Weights of a small GPT-style language model, trained from scratch on English Wikipedia.
Size: width 224, 4 heads of 64, 8.32M parameters.
MLP neurons of a small language model. Each row is named by its layer, matrix (up: input weights) and neuron, and shows model dimensions 128-191. Each number is 200 + 30 x the weight over its row's rms, rounded and kept within 0 to 999.
After each neuron's rows, "fires on" lists the tokens most often at its 100 highest values on Wikipedia text that the model never trained on. A number after a token or word is its count.

L6.up340,274,235,240,208,177,207,164,219,244,168,205,241,205,220,247,196,195,202,170,191,210,149,146,190,165,161,196,197,136,187,236,193,202,184,191,208,182,161,124,192,190,170,225,174,258,142,193,201,211,267,244,234,186,204,196,194,189,193,213,164,223,217,192,225
fires on: " |" 52, ";" 14, "%" 10, " hold" 6, " /" 4

L5.up321,233,182,162,228,204,239,169,223,184,167,213,204,191,187,140,166,191,167,262,247,243,167,202,186,172,177,176,187,143,194,169,210,221,151,189,186,252,175,200,222,203,209,177,216,198,173,240,216,186,176,215,212,193,193,190,141,191,169,220,210,224,158,263,230
fires on: " to" 22, " can" 21, "ren" 8, "enn" 4

L6.up136,236,203,201,214,199,242,199,145,198,201,179,203,192,165,161,228,255,213,180,248,221,169,225,207,160,208,235,246,175,233,226,241,209,176,195,198,207,171,161,219,215,186,204,174,241,175,181,187,245,209,217,189,209,242,203,231,147,196,208,223,209,176,254,268
fires on: " |" 56, "." 17, ";" 11, "|" 9

L5.up628,281,232,257,182,212,195,160,186,223,154,166,169,184,195,195,254,170,186,215,216,122,151,200,264,195,137,225,156,219,190,172,191,202,183,206,199,177,206,179,232,231,205,201,197,193,245,205,220,228,212,238,161,253,233,218,215,176,238,182,250,213,217,213,207
fires on: " re" 30, " Re" 25, "ne" 5, "é" 5, "re" 5

L5.up564,178,193,157,193,148,247,222,212,241,197,215,197,186,227,167,158,151,187,220,196,153,188,190,215,203,222,195,213,191,190,234,253,202,265,218,197,229,141,160,223,130,214,226,236,148,205,237,243,173,206,219,149,158,186,188,233,139,248,163,175,217,202,221,207
fires on: " di" 19, " Di" 15, "dr" 7, " y" 5, " °" 5

L5.up83,245,216,145,212,216,233,198,171,165,187,184,262,224,187,223,223,216,218,191,167,219,218,165,180,182,191,182,218,176,193,162,127,215,200,252,257,270,152,181,172,196,201,261,195,199,245,227,224,203,182,168,220,217,288,244,187,194,190,188,221,218,264,146,201
fires on: "s" 47, " uns" 4, "ia" 4, "es" 4

L6.up278,194,186,222,223,185,253,241,204,208,155,188,191,191,213,149,204,195,198,153,206,157,216,204,245,175,213,184,161,248,188,203,259,220,216,193,183,204,172,216,224,222,196,214,230,157,225,197,265,223,217,225,164,216,199,246,185,122,221,169,133,142,185,130,226
fires on: "di" 15, "l" 14, "de" 8, "n" 8, "ri" 5, "le" 5

L5.up28,223,153,230,227,162,233,210,203,193,195,178,183,208,197,205,229,206,169,199,184,148,204,181,197,209,194,224,211,239,173,189,247,192,216,241,186,221,137,216,191,183,194,216,222,182,215,219,163,159,197,182,202,161,240,232,249,181,225,174,233,219,164,125,225
fires on: "ti" 22, "a" 12, "-" 12, "iti" 6, "hi" 6